Weights of a small transformer language model: MLP 576 SwiGLU, no biases in attention or MLP.
MLP neurons of a small language model. Each row is named by its layer, matrix (down: output weights) and neuron, and shows model dimensions 80-175. Each number is 128 + 32 x the weight over its row's rms, rounded and kept within 0 to 255. A neuron's up and down rows have the sign that makes its largest values positive.
After each neuron's rows, "fires before" lists the tokens most often just after its 100 highest values on Wikipedia text that the model never trained on.

L11.down397 [113 148  98  94 132  95 148 123 133 130 124  93 113 143  60 112  60 149  88  88  86 100 131  71 136 131 135 148 166 146 145 108 142 115 142 145  80 152 203 101 144 158 128 163 142 156 145 162 127 151 125 126 182 175 116 168  97 125 135  82 143 138  95 164 105 116  90 133 129 114  78 165 161 179  93 100 111 118 189 149 118  60 105 111  99 128 122 148 178  78 177  69 136  93  78 132]
fires before: "ed", "s", "es", "ing", " the"

L11.down506 [115  96  88 158 123  80 142 109 143  91 144 135 149 178 106  58 172  89 199  74 184 151 118 177 148 118 138 119 165 131  85 135 122  82 141  84 191 125 135 150  64 165 156 103 126 125 120 138  78 147 145 150 102 131 100 107 151 168 156  98  95 135  88 125 145 117 149 171 105 135 114 169 144 132  53 138  98 202 109 157 124 164 121 128 170  93 168 115 135 188 136  55 133 120 153 120]
fires before: "\n", " He", ",", " ", " In"

L2.down253 [ 61 180  43 154 153  88 128 168 121 116 111 174 141 134 113 139 183  88  76  69  87 154 127 153 121 152 118 138 167 176 110 113 154 119 121 113 155 127 161  45 144 119 118 116  87 137 146  98 136 132  70 131 154 158 103 122  80  94 178 135 129  94 109 127 115 111 156  75 146 173 119 129  60 107 148 129 108  98 107 160 124  80 116 104  72 178 182 135 122 175  93 104 141 122 146 130]
fires before: " "

L11.down258 [148 107   0  83 135  99 109 131 132 147 130 126 100  81 102  96  70 187 129 109 146  84 146 111 162 161 158 142 124 143 134 180 113 159 200 136  89 100 132 142 116 104 129 179 143  98 117 144 129 123 178 151 156 205 141 145  76 154 154  98 142 151  98  97 127 115 146  94 163 119 122 117 122 137 109 140 148  93  95 147 179 138  73 127 101 144 135 119 153 204 125 173 169 103 171 116]
fires before: "\n", " The", " It", " In", " She"

L7.down508 [ 64 150  28  90 169 164 146 104 135 121 203 140 167 165 110 135 188 146 104 110 132 121  82  70  90 121 112 115  99 126 130 145  80 162  62 146 136 175  99 141  57 143 119  88  78 110 128  82 128 113 128 171 101 130 113 147 115 120 132 111 130 158 142  93  99 181  45 139 124 116  85 105 134 141  79 156  97 185 124 135 129  85 108 146 167 158 105 119 121 134  38  82 102 161 125 119]
fires before: "|", "0", "or"

L10.down404 [147  96  75 141  72  89 166 108 128 114 129 162 163 116 154  82 104 189 160 140  82 160 105 151 150 127 113 100 131 144  78 104 147  85 131 145 114  65  93 166 178 121 132 140  82 127 137 153 209 123 130 140 104 148 119 137 145 159 134 163 152 109 147 177  94 134 127 115 195 110 108 140 145  90  73 207 118  99 121 131 117 149 172 188 122  65  59 136 112 120 144 102 102 186 138 105]
fires before: "5", "4", "0", "3", "1", "2"

L4.down333 [133 185 161 133 103 113 136 158 141 129  98 111 131 115 138 114  98 194 117 133 134 149 190  89 143 175 110 167 158 163 107 117 169 149 102 128  79 133 129  82 169 148 117 151  78  75 142 104 119 118 164 162 147 136  85 147 169 130 148 181 137 202  43 157  93 135 151 138  65 118 165 105  98 158 124  95 143  79 119 153 121  96 163 152 147 152 153  89  89 115 148 131 150 142 219  97]
fires before: "\n"

L4.down437 [ 95 157  29 150 164 110 158 106 165 175  38 176 146 126 101 179 103 124 158 138  89 119 136  82  79 120 131 153  95 121 171 107 118  78 133 118 108 175 118 169 100 157 113 187 112 158 108 175 142 140  84 101  86 166 117 112 176  92 121 156 139 155 151 153 159 116 112 125 144 188 131 154 143 158 136 155 176  96  87  74 170 155 144 132 168 166 125 109 112 143 124  93  79  94 158  87]
fires before: "\n", " is", " was", " and", " |"

L4.down484 [ 78 158  31 101  97  50 145 123 150  94 131 151  81 113  83  98 119  84 144 126  61 120 132 130 115 167 131 149 141 161 112 129 121 106 141 162 158 147 115  95 142 194 148 109  55 135 169 155 163 114 133 141 189 137 148 126 155 129 175 123 142 136 136 103 122 100  81 176 140 177  88 167 112 101  72  71 106 131 147 113 125  70 132 150  99  55  55 115 111 144 126 137  85 135 137  93]
fires before: " ", " the", "s"

L11.down149 [ 89 199 236 152 143  89 200 159 141  64 160 177 139 155 124  63 101  17 186 126 146 163  90 142 153 115 110 121 111 169  96 185 115 170 127 131 131 129 135 128 114  73 145 163 125  92 163 117 140  97  76 115 117  79 108 125 181 105 158 139 164 110 177 146 157 133  75  79 109 140 123 130 164  93 108 136 131 137 130 124 150 117 158 176  99 106 103 134 106  54 199 135 148  87 211 116]
fires before: ".", ",", "ly", " in", " and"

L11.down313 [158 139  78 111 120  65 112 127 144 115 121 171 159 114 153  90 125 102 148  99 114 166 119 148 101 160 112 203 160 118  94 130 127 100 138 143 146 160  81 163 184 138 145 171 129 168 119 192 137 137 106 114  74 121 117 119  62 123 196 133 137  98 155 136 120 113 124  17 132 172 110 147 179 112 152  82 152 159 113 146 102 110 155 101 151  92  84 117 111 164 124  89 173  87 134 148]
fires before: ".", " also", ":", " |"

L9.down186 [ 86 106  56 163 128 160 248 114 136 125 178 106 148 124 127 118 134 103 124 112 145 130 108 142 182 121 127 123 109 145 135 162 123 108  72 119 117 149 149  85 133 157 124 122 113 112 128 108 127  56  98 118 105 152  81 137 148 159  95 160 145 145 128 133 149 143  87  88 130 147  90 157 117 130  84 189  97 114  82 130 143 116 116 127 135 185 156 120 109 120  40  84 116 138 131 114]
fires before: "0", "9", " |"

L9.down527 [118 129  55 134 149 152 156 198 163 166  90 128 103 141 148 149 123 173 123  97 106  89  95 148 138 162 140 118 131 156 132 113 107  69 113  99 158 109 165 146 141 114 173 129 150 134 157  50 128 134 121 138 157 105 168 136 134 133 137  80 138 105 110  71 114 100 159 136 135 100 120 140  98 141 116 125 137 108  68 116 105  71 200 179 105 109 122 100 183 198 145 169 197 166 146  95]
fires before: "\n", " "

L9.down103 [105 177 130 119 110 171 139 166 154 185 182 154 156 115 142 119 139 137 104 159 111 141 112 116 139 169 121 162 161 145 144 139  84 167  58  94 164 148  90 157 138  95 197 144 105 143 113 148 129  90 135 134  81 134 116 168 106 113 166  75  86 130  96 154 141  77 132 155 141 116 102 155  63 145  94 133 128 112 155  75 100 103 193 179 100 149 102  97 119  89 108 133 184 120  52 171]
fires before: "\n", " "

L9.down250 [163 119 113 150 113 121 188 120  87 142 155 127 172 169 131  85 130 148 176 133  97 107  95 152 123 118 146 139 115 140 199 103 118 118 138 203 158 122 127  80 150 135 109  36  95 126 134 148 134 137 157  54  87 117 107  90 125 164 101 129  74 135 116 124  62 168 173 129 112 142  54 110 214 171  80 162  46 127  69  75 114  96  95 103 171 151 136 152 164 131 145 112 199 170 136  69]
fires before: "0", "9", "8", ","

L11.down545 [138 152 255 147  88 162 140 142 148 164 149 204 155 112 167 181 134  88  97 144  96 150 166 184 146 132 113 172 105 153 111 101 156 119 115 105 120 197 146 120 148 130 136 161 152 122 101 135 153  41 153 139 142 155 124 138 248 137  74 156 135 111 135 136 171  92  86 134 178 104 186 121 114 132  63 138 141  90  89 143 105  80 168 140 188 139 122 138 205 145 126  96 110 135 148  85]
fires before: "0", "1", "2", " ", "li"

L7.down556 [155 128  33  88 109 162 134 110  97 131 194 138 148 154 135 164  98 123  79 152 168 126 157 114 144 139 109 127 119 156 137 160  85  81 157 167 123 122 153 123 128 160  61 137 126 161 105  84 123 132  93 115 137  94 142  91 180 143 136  80 144 188  95 113 132 159 141 128  57 123 118 184 132 139  98 154 119 122 125  80 162 117 151  93 141 110 109 108 140  87 139 157  93 173 122 156]
fires before: "s", "ed", "ing", " to", " that"

L9.down462 [138 107   0 113 124 107  97 134 100 115  86 116 120 112 148 127 133 128 172 155 197 166  75 124 141 166 131 123 125 121 109 127  90 112 131 125 127 192 114 168  75 115 109  91 152 116 145 150 114 148 139 142 138 169 147 119 129 150 151 159 156 134 145  48 127  96 174 116  98 214 168  94 111  99  89 166 143 152 123 115 164 130 161 123  76 151 109  26 124 136 153 109 157 175 139 125]
fires before: " ", " Sep"

L9.down321 [166 152  86  88 208 108 118 109 137 129 137 105 153 143  88 156 153 152  76 196 117 161 190 121  88  83 108 103 159 142 104 124 148  87 119 126 128 125 132 127 137  91 117 114 125  97 135 119 102  86 193 134 156 137 111 117 152  88 158 133 181 153 153 205  82 161 150 193 117 138 161 104 140 137  70 108 239  95 126 143 127  82 129 137  83 145 117 122 125 174  80 170 114 110  78 120]
fires before: "\n", " He", " In", " ", " His"

L11.down193 [ 78 128 218 135 144 127 167 136 105 144 154 154 175 101  61 123 140 178 159 166  96 182 100  58 120  88 110 175  89 114 170 123 101 133 128 147 173 114 113 128  99 103 129 106  81 158 142  97 116 160  88 127  96 182 135 154 178 109 114 147 102 138  89 119 128 134 178 126  77 130 127 161 135 158 135  89 111 160 129 103  46 125 211 180 155 150  63 184  95  57 121  98 110 135 123  97]
fires before: "\n", " (", ",", " ", "==", " =="

L11.down564 [152  52  46 164  94 124 126  98 163  85 153 120 165 120 135 138 153 121 116 136 161 181  82  52 171 122  92 139 119 131  98 103  88 156 143 147  88 125  99 146 149 128 142 121 152 125 156 141 131 144 119  92 133 148  71 133 132  34 156 111 195 126 102  84 118 123  93 128 120 160  68 203 153 129  71 126 142 142 136 112 106 120 162 125 158 133 124 176 143 128  55 155 191  70  90 140]
fires before: "\n"

L7.down410 [155 197 124 105 129 148 153 129 118 116 130 141 131 157 155 120 183 155 112 118 130 117  88 125 184 148 118 139 159 129 165 133  54 115 168 109 166 151 144 184 102 174 114 124 124 130 160 145  95 148 123 120  91 140 137 133 148 122 122 146 164 112 108 138 142 109 138 155 179  71 112 139 131  82 143 140 121 157  60 106 110 154 100 136  85  82  83 146 110 136  95 142  93  68  68 105]
fires before: " |", "'", " years", "all"

L11.down330 [151 113 173 114 106  79 137 122 177 121 104 160 145 114 122  81 162 137 173  93 139 169 122  96 137 101 127 140 150 109 143 223 159 191 146  97 133 139  97 122 151 136 149 152 141 172  88 139  98 100 138  95 115 173 125  61 138  72 115 133 114 147 172 107  83 134 140 118 180 115  48 115 105 140 139 137 136 151 186  96 170 142 125 142 129 110  82  93 115  98 166  94  80 145  61 165]
fires before: ".", ")", " |", ","

L9.down478 [ 83 127  38 126 161 138 151 151 139 112  95 194 128 139 171  68  50 101 151 103 108 224 115  87  40 140  97 139 160 115  97 174 127 140  60 113 131 149 138  90  87 194 169 130 123 115 134 103 144 119  89 137 158 126 127  61 133 104 128  89 107 121 156 114 142 114  98 123 221 152 149 114 154 117 124 118 168 144 156  96 136 140 146 144 117 121 125  97 185 110  81  51 111 127 110 139]
fires before: ",", ".", " in", " to", " on", " by"

L11.down434 [148 141 121  96 139 134 107 172 123 127 113  76  57  65 166 105 151 119 146 118 121  84  86  90 114  84 169 133 122 165 110 127 159 128  61 145 137 134 123 170 112 110 151 119  89 125 156 190 130  83  91 149  75 131  98 144 129 105  97  54 143 151  98 103 124 141 210 161  88 183 119 156 146  79 145 119 103 201 173 113 150 139 126 125  96  98 148  86 201 122 123 135 106  92 178 164]
fires before: "ed", "ing", "ive", "ment", "es", "is"

L11.down231 [128 117 176 111 145 153 121  52 104 105  79 159 122 155  94 151 159 161 140 131 118 131 115  96 134 150 166 161 137  93 151 114  38 228 124 142 188 147 112 144 162 118 123 162 112 121 172 100 189 146 103  90  68  90 129 106 103 131 168 107  75 180  69  97 166 139 109 167 149  74 132 129 128 118 172 189  80  71  86 116 132 126 143 195 127 107 167 143 153 105 115 102 148 116 108 112]
fires before: "7", "8", "6"

L11.down527 [162 129  72 184 117 117  76 107  75 130  93  96 144 112 119 166 142  98  90 106 156 146 127 117 179 133 123  95 192 104 117 137  81  89 187 131 132 176 159 146 134 140 179 108 134 134  87 142 124 120 133 111  65 122 114 121 156 113 178 125  94 161 113 145 108 203 117 117  96 132  86 140 107 182 110  74 153  95 160 134  98  71 151 140 144 118 216 123  84 134 110 177 117 128 120 122]
fires before: "s"

L9.down40 [188  98 117 182 102 154 107 142 111 142 155 135 113 144 199  83 158 123 163 147 132 112 125 174 141 143 165 116 104  37 211 119 142 137 155 125  97 158 153 128 108 167 146  91 131 158 154 101 111  22 123 148 128 151 137 129 206 162  86 146 125 141 164 103 123  73 163 160 123 133 170 140 113 171  73 154 113 142 117 119 191 153 121 126 159 184 172 106 185 161 153  81 135 112 130 140]
fires before: "2", "1", ".", "al", " "

L11.down438 [178 182 146 101 136 174 129 113 117 112 111 144 106 107 123 108  92 106 122  76 161  78 108  92 163 117 120  88  86 137  95 188 107  85  91 196  72 124 154 118 138  56 156 133  60 148 146 154  51 128 132  63  99 134  27 120 103 119  84 129 104 138 113 123  77  60 156  91 138  99 125 118 147 148  82 155 135 171 157 117 121  90 126 138 115 146 114  98  76 122 128 152  93 129 133  72]
fires before: ":", "2", " mi", "^{", "s"

L7.down162 [155 157 140 116 139 125 239  48  94 138 118 153 132 119 153 123 130 107 155 139 129 136 150 131  55 150  77 158 158 167 106 138  43 178 150 146  99 101 122 135 191 149 136 131  87 160 205 125 118 109 167  96  94 127  93 116 175 149 124 133 109 131 146 122 151 101 197 127 199 117 104 172 150 105 100 130 151 179 142 107 171 109 126 178 129 116 112 145 143 139 142  98 152 128 140 142]
fires before: "s", "==", ":", " |"

L10.down411 [116 203  91 121  82 112 151 111 140 178 118  90 140  56 134 177 147 155 152  97 128 168  85 149 132 117 126 156 105 171  83 139 141 155 129 111 165 204 107  98 177  79 174 149 199 169 104 219 160 175 180 122 126 112  95 114 113 133  96  97 165 105 132 112  98 107 122 127 152 124  80 105 131 165 127 176 135 129  46 121 130 171 108 162 178 148 128 142  95 119 146 114 119  61 146 147]
fires before: ".", "pal"

L2.down223 [128 146 179 109  78 141 128 158 159 136 190 146 140 112 154  56 108 117 136  89 108 134  92  96 125 168 153 131  98 202 169 118 107 145 127 126  48 111 128 113 117 136 126 146  92 125 197 183 133 117  77  80  71 132 171 150 113 132 166 147 151  82 156 116 164 110 110 112 116 141  83 158  97 143 160 127 175 119 138 108 125 128 176 169 145 166 130 180 152 109 104 164 125 152 193 134]
fires before: "\n"

L11.down103 [168  93 150 147 118 117 109  82 113  88 142  90 107  66 136 119 108 130  92  52  81  88 128  97  91 130 103  99 121 148 126 150 110 124 116 119 155 101  93 100  90 165  87 152 119  90 129 151 122  93 123 107 108 133  78 170 113 159 134 131 169 134 175 123  89 127  76 124 162 100 115 146 191 115  99  87 125 165 190 112 159  88 102 131 142 101 135 109 180 107 180 168 155 138  97 210]
fires before: "s", "ed", "es"

L4.down247 [113 188   0 114 128 165 138 188 158 138 134 121 123 107 146 121 117 145 145 178  93 127  60 116 105 125  73  86 104 133 128 125 145 152 130 115 142 159 130 122 173 121 176 175 105  91  93 183  89  99 104 117 154 131  83 148 142 169 150 160 156 188 121  53  66 126 121 126 100 169 177 142 104 116 135 143 171 127 172 113 116 197 175 123 129 116 125 112 128  92 134 103 150  96 150 116]
fires before: "\n", "The", "In"

L9.down378 [133 126 198 100 139 195  82  89 123  61 162 153 126 129 145 123  76 143 121 140 148 158 104 136 174 133 166 155  99 146 189 107  68 179 134 146 133 127 119  84 126 142 103  62 116 118 127 126 147 162 148 115 161 150 121  99  55 129 194 139 149 148 130 176  92 187  87 124 161 142  71 154 179 134  98 197 107 141 139 126 148 138 152 114 146 111  88  99 157 142  87 156  98 154 102 129]
fires before: "5", "6", "7", "8"

L11.down561 [146 145  27  93  92 159 129  99 121 112 148 147 205  95 147 120 137 158 124 139 103 142 126 117 155  44 125 101 134 126 146 148 108  78 119 132 151 192 145 142 156 135 145 135 112 134 135  83  91 191 139  19 123 207 141 136 161  21 149 110  66 129 126 120 127 115 109 145 158 158  89 179  96 147 142 152  89 173 134  78 166 112 158  99  98 145  91 170  67 149 133 169  98 118 135 113]
fires before: " |", ":", "–"

L10.down254 [ 93 160 112  80 140 147 160 120 125 124 123 124 200  93  96 103 110 195 138 125 115 126 127 152  51 170 163 107 125 157 132 210  99  87 137  90 115 212 133 119 144  84 168 135 114 159 129 175 132  90 164 146 170 152 151  92 167  98  92 113  99  89 151 115 137 173 117 125 158  74  85 174  51 143  81 155 173 141 115 143 166 137 187 125  90  68  50 152 146 127 147 134  80 158   8 186]
fires before: "|", " |", "0", "\n", ";"

L11.down212 [130  75 191  77 143 153 133  78 165  94 153 148  80  99 139 214 139  88 133  87 140 159 165 127 160 115 148 125 139 121 114 167 180 174 148 136 165 142 161 154 157  90 127 182 120 135 163 137 255 165 137 113 110 125 147 157 158 175 136 119  95  92  70 149 163 113  88 178  74  95 152 117 149 138  99 151 115 107 152 118 133 122 139 165 167 172 112 129 111  93  84 128 156 114 124 100]
fires before: "7", "8", "6", "5"

L11.down278 [167 114 211 133 127 143 134  44 195  90  88 104 155 107 213 137 164 151  89 103 107 101  76 161 164 143 158  98 180 112 147 119 114 114  99 124 107  92 134  66  72 149 137 181  98 126 135 168 124 126 128 164 115 139 121 139 154 155 153 176 133 155 121 126 155 101 132 117 137 105 127 178 109 131 149 124 136 103 119 164 205  78  81 187 118 110  84 138 155 138 120 124 132 177 149 157]
fires before: "s"

L4.down429 [131  96   0 152 134 135 152 130 115 124 124 116 148 204 165 158 112 128 123  88  80 164 151 100  93 144 108 187  97 140 156 107   0 144 184 129 107  84 170 113  97 173 113 137 110 152 146 105 122  80 107 149 110 139 138 148 123  94  97 128 165  83 145 124 113 146 169 128 186 151 129 132  83 175  80 101 137 125 123 122 119 165 133 104 154 144  91 100 121 126 143  83 101 145 128 172]
fires before: " |", ":", "-", "://", ")", "at"

L10.down320 [110 154  85 101 136 125  94 107 134  96 105  99 128 126  70 102 129 147 135  47  59 125 115 132 121 120 139 185 153 127 118 144 185 111 137 116 132 124 109 145 126 134  99  84 140 130 126 114 119 121 133 109 155 136 145 133 122 122 125 145 156  47 112  90 132  74 151 179  61 156 150  69 150 164 224 161  99 146  78 133 181 114 147 136 139  99 110 153 111 156 149 125  63  80 152  94]
fires before: ".", " and", " years"

L11.down288 [110 208 108 205 145 143 171 135 111 128 121 127 118 115 164 130  91  70  85  85 146 123 149 106  65  89  88 115 172 164 156  89 131 123 105 122 123 141  89 112 119 194 102 104  79 158 145  44 158 105 161 216 154 115 108 153 125 146 110 165 136 103 140 121 104 157 167 118 101 139 144 172 135 164 129 119 172 152 148 138 129  81  81 108 130 153 117 105 139 146 169 120 121 162  88 176]
fires before: " ", " of", " to", "s"

L7.down115 [137  87  43 143 128 138 136 132 163 117 113 147  96 165 132 129 115  81 143 131 110 158 113 118  76 166 142 103  74 150 113  90 147 102 146 124 130 157 205  75 128 119 113 124 123 120 127 189  79 132 151 158  84 102 123  98 178  91  98 102 103 163 143 101 143  98 186 145 131 128  66  95 142  78  61  90 117 175 134 155 168 121 153  79 111 127 139 127  95  92 113  85 156 116  97 132]
fires before: " "

L9.down515 [116 123 116  52 157 139 174 153  90  94 173 123 111  85 114 142 109 106 196 104  78 107 206 132 124 129 127 105 181 145 119 137 164 165 104  92 100  97 119 127  93 127 133 153 114 181 140 163  95  93 174 120 163  93  97 138 114  98 125 164 158 203 110 136 156 103  96 118  89  56 173 138 184 119  59 174 120  94 118 101 107 123 132 144 107 110  89  63 133  97  89  76 124 152 150 119]
fires before: "\n", " He", " In", " ", " The"

L11.down155 [ 98 147  23  45  96  87 138 138 133  92 112 172  80 166 214 173 121 174 119 140  62 148  60 148 109  84 144 156 149 115  99 107 132  93 170 121 101 172 118 158 121 120 133 132 128  19 155 196  85 167 153 190 141 110  93  97 112 119 161 141 118 151 127 113 110 176 114 104 124 128 136  49 194 110 148 150 130  96 123 144 186 139 203  93 128 154 121 106  69 162 124  82 170 131 176 145]
fires before: "2", "1", "3", "0", "4", "th"

L4.down310 [159 145 175  89 150 155 190 162 166  70 156 107 100 127 141 116 101 140 177  93 102 134 169 107 137 149 142 170 156 172  75 118 136 151 117 126 101  89  95 132 170 120 150 137 148  96 139 100 169 139 147 109 135 129 117  84 185 174 111 114 119 117 156  97 138  85 155 122 159 167 166 158 181 108 111 168 128  90 135 129  95 129 133 172 137 155  83 150 166  97 119  86 149 180 100 136]
fires before: " |", "s", "\n", ")"

L9.down231 [100  93  86 184 126  64 114 144 140 140 107 107 124 177 131 108 144  98 130 138 163 175  84 169 112  83  95 129 166  77  91 156 128 151 150 103 149 154  98 125 139 120 178 141 127  97 172  74 129  66 105 108 130 121 115 130 104 122 109 162  97  99 103  97 156 138 135  99 163 174 167 117 152 128 121  77  68 113 114 111 111  66 146  96 130 131  77  82  92 117  90 146 122 168 101 145]
fires before: "9", "0", ",", "len"

L11.down359 [137  92 180  66 164 100 100 121 130  92 130 161 120 115 115 112 106 133 158 104 108 160 172 131 146 150 169 171 118 117  95 133 139 156  96 143 146  97 134 117 121 132 139 102 162 140 155 159 166  84  48 116 131 148  95 114 187  87  97 130 141 215 121 108  54 115 116 138 162 131 146 141  80 123 106 116 142 130  97 161  81 174 143 167 108 132 167 123 147  91 107 106 118 141  56  74]
fires before: "9", "8"

L4.down132 [145 181   0 140 178  84 143 130 144 120 116 139 147  98 129 162  89 157 132 121 100 148 122 127 156 122 118  94 141 193 112 153 100 144 154 197 164 172 122 150 142 117 161 118 104 141  84 188  94 126 117  94 180 147 116  94 198 131 104 105 125 121 125  72 138 148 142 126  87 169 152 117 185 129 180 142 155 135 138 104 150 130 152 112 112 121 122 129 123 110 142 113  95  94 131 151]
fires before: "\n", " The", " He", " His", " Dur"

L11.down420 [130 163   0 113 124 107 152 120 128 130  85 121 164 132 115 147  80 116  92 125 111 151 138  56 152 164 166 101 119 181  97 156  67 143 137 110  96 138 124  91 130 163 125  73 105 120 165 129 149 115 192 171 112 255 126 140  69 139 146  72  88  74 143  77 120  95 122 143 144 128 164 143 129 143 107 157 170 129 148 142 187 104 126 119 121 149 159 129 169 157  92 162 161 150 128 128]
fires before: "\n", " "

L9.down199 [ 88 109   0 146 209 170 171 158 147 108  75 180 101 168 132 117 118  92 144 158 120 139 128 154  76 128 118 159 147 125  86 133 176 126 103 150  65 139 111 127 125 102 153 123 163 106 170  91 125 152 127 140 146 104 199 113 105 155 116 131 147 150  95 148 149 112  88 130 100 179 117  61 154  72 172 154 100 126 100 104 131 139  84 131 117  82 191 100 136 116 124 138  93 137 161 154]
fires before: " in", " on", " at", " by", ",", " to"

L11.down376 [ 90 189 145 152  97 109 169 141 127 146 173 144 144 114 126 120 120 146 142 178 120 161  92  98 148 141 161 138 153 118  78  83 129 138 172 113 107 135 141 116 151 151 123 101  87 131 131 144  44 148 163 157 145 122 142 194 217 140  98 136 106 122 151  86 140 168 131 161  88 102 108 139  97 130 178 104  79  75 114  95 102 131 153 127 119 116 134 121 165  99 132 139 116 134  80  73]
fires before: "\n"

L9.down130 [ 62 109 151  78 150 208 141  97  86 134 103 170 105  87 198 110 160  64 164 168  90 138 105 117  90 147 138  55 155 150 135  84  74 119 114 134  66 122 126 119 189  82  86 138 189 110 149 139 101 169 148 135 140  70 110 152 117 141 144 107 119 113 110  99 138 116  87 121 118  87  86 153 132 132 193 136 196  79  82 106 130 139 119 111 122 133 112 110 171 149 111 140 103  93 124  77]
fires before: "1", "8", "7", "9"

L9.down110 [126  77 120 155 130 148 178 140 129 122  59  76  81 145 175  92 117 149 147 199 139 105 119 132 144 144  78 143 127 148 149 144 133  89 108 100 131  80 139 128 196 141 110 167 194 120 143  76  62  86  85  87  82  79 118 155 147 112  96 163 118 117 214  89 140 118 135 101 139 121 156 165 117 141 147 170 115 174  73  94 103  94 153 127 136 153 127 149 161  59 162 110 134 116 108 136]
fires before: "9", "8", "1"

L7.down321 [ 84 147 102 110 160 165 197 119 103 132 166 122 115 153 126  90 171 177 121 118 122 150  41 120 126 129 123 154 141 114 183 103 136 134  82  94 184 142 108 156 107  87 136 169 151 115 134 108 133 126 205 160 122 122 128 158 147 137 115 118 129  58 182 142 184 130 116 101 140 134 126 121 165 132 110 184 123  98 102 107  69 138 149 110 151 108 131 134 135 124 101 165  75 169 136 144]
fires before: ".", " by", " to", " for", " in", " of"

L10.down286 [141 203 120 110 153 149 144 169 148 111 120 185  74 126 140 131 145  37 131 137 183 142  70 143 130  90 129 113 105 161  42 157 202 137 118 196  71 139 137 181 150 162 141 132 112 115 173 129  90 142 160 181 161 155  95 213 157 109 135 121 138 188 124 107 118  97 135 100 135 141 151 145 152  89 151 127 130 130 139 147 136 157  85 157 114 188  82 104 103 104 173 123 142  99  30 115]
fires before: "==", " and", " in", " ==", " reception", " on"

L10.down272 [ 25  65 126 111 161 112 142 156 119 136  96 164 132 151 136 122 140 179 138 132 136 107 158 127 123 141  94 100 136  83  44 179 135 117 131  98 168 114  58 207  64 120 169 172 173 139 199 104 119 138 138 146 103 141 190 138 114 131 110 186 159  93 170 140 118 117  76 140 122 110 109 135 166 166 111 173 137 141 146 164 118 127 121  82 111 114 130 152 107  83 133 127 104 137 106 142]
fires before: "0", "1", " |", "9"

L11.down66 [136 103 119  97 162 140 137 126 133 126 108 129 135 108  76 150 110 119 144 124 124 234 125 150  96 153 111 113 117 161  98 107 124 119 141 171 105 134  87 111 189 174 128 120 149 117 123  97 161  84 102 148 178  85 154  95 162 135 101 166 159 197 153 115 166 115 123 126  88 146 143 143 202 145  85 138 134 161 111 152 157 173 162 136  58 144 150  76 108 123 107  73 139 112 152 148]
fires before: " ", " of", " older"

L9.down9 [121 154  72  67 146 142 116 148 143  98 136 179  98 163  45 187 153 151 150 122 121 163 147  66 112  75 103 149 118 178  33 187 130 109 109 121  85  96 166 118 166 143 124 138 116 125 168 104 172 113 144 136 127 132  78  93 148 195 146 112  93 136 151 122 143 130  91 104 106 148 133 123 153 145 147 162  78 109  94 179 170 117 164 116 160  72 176 109 103 116 132 158 180 141  93 110]
fires before: "\n", " |", " /", ";"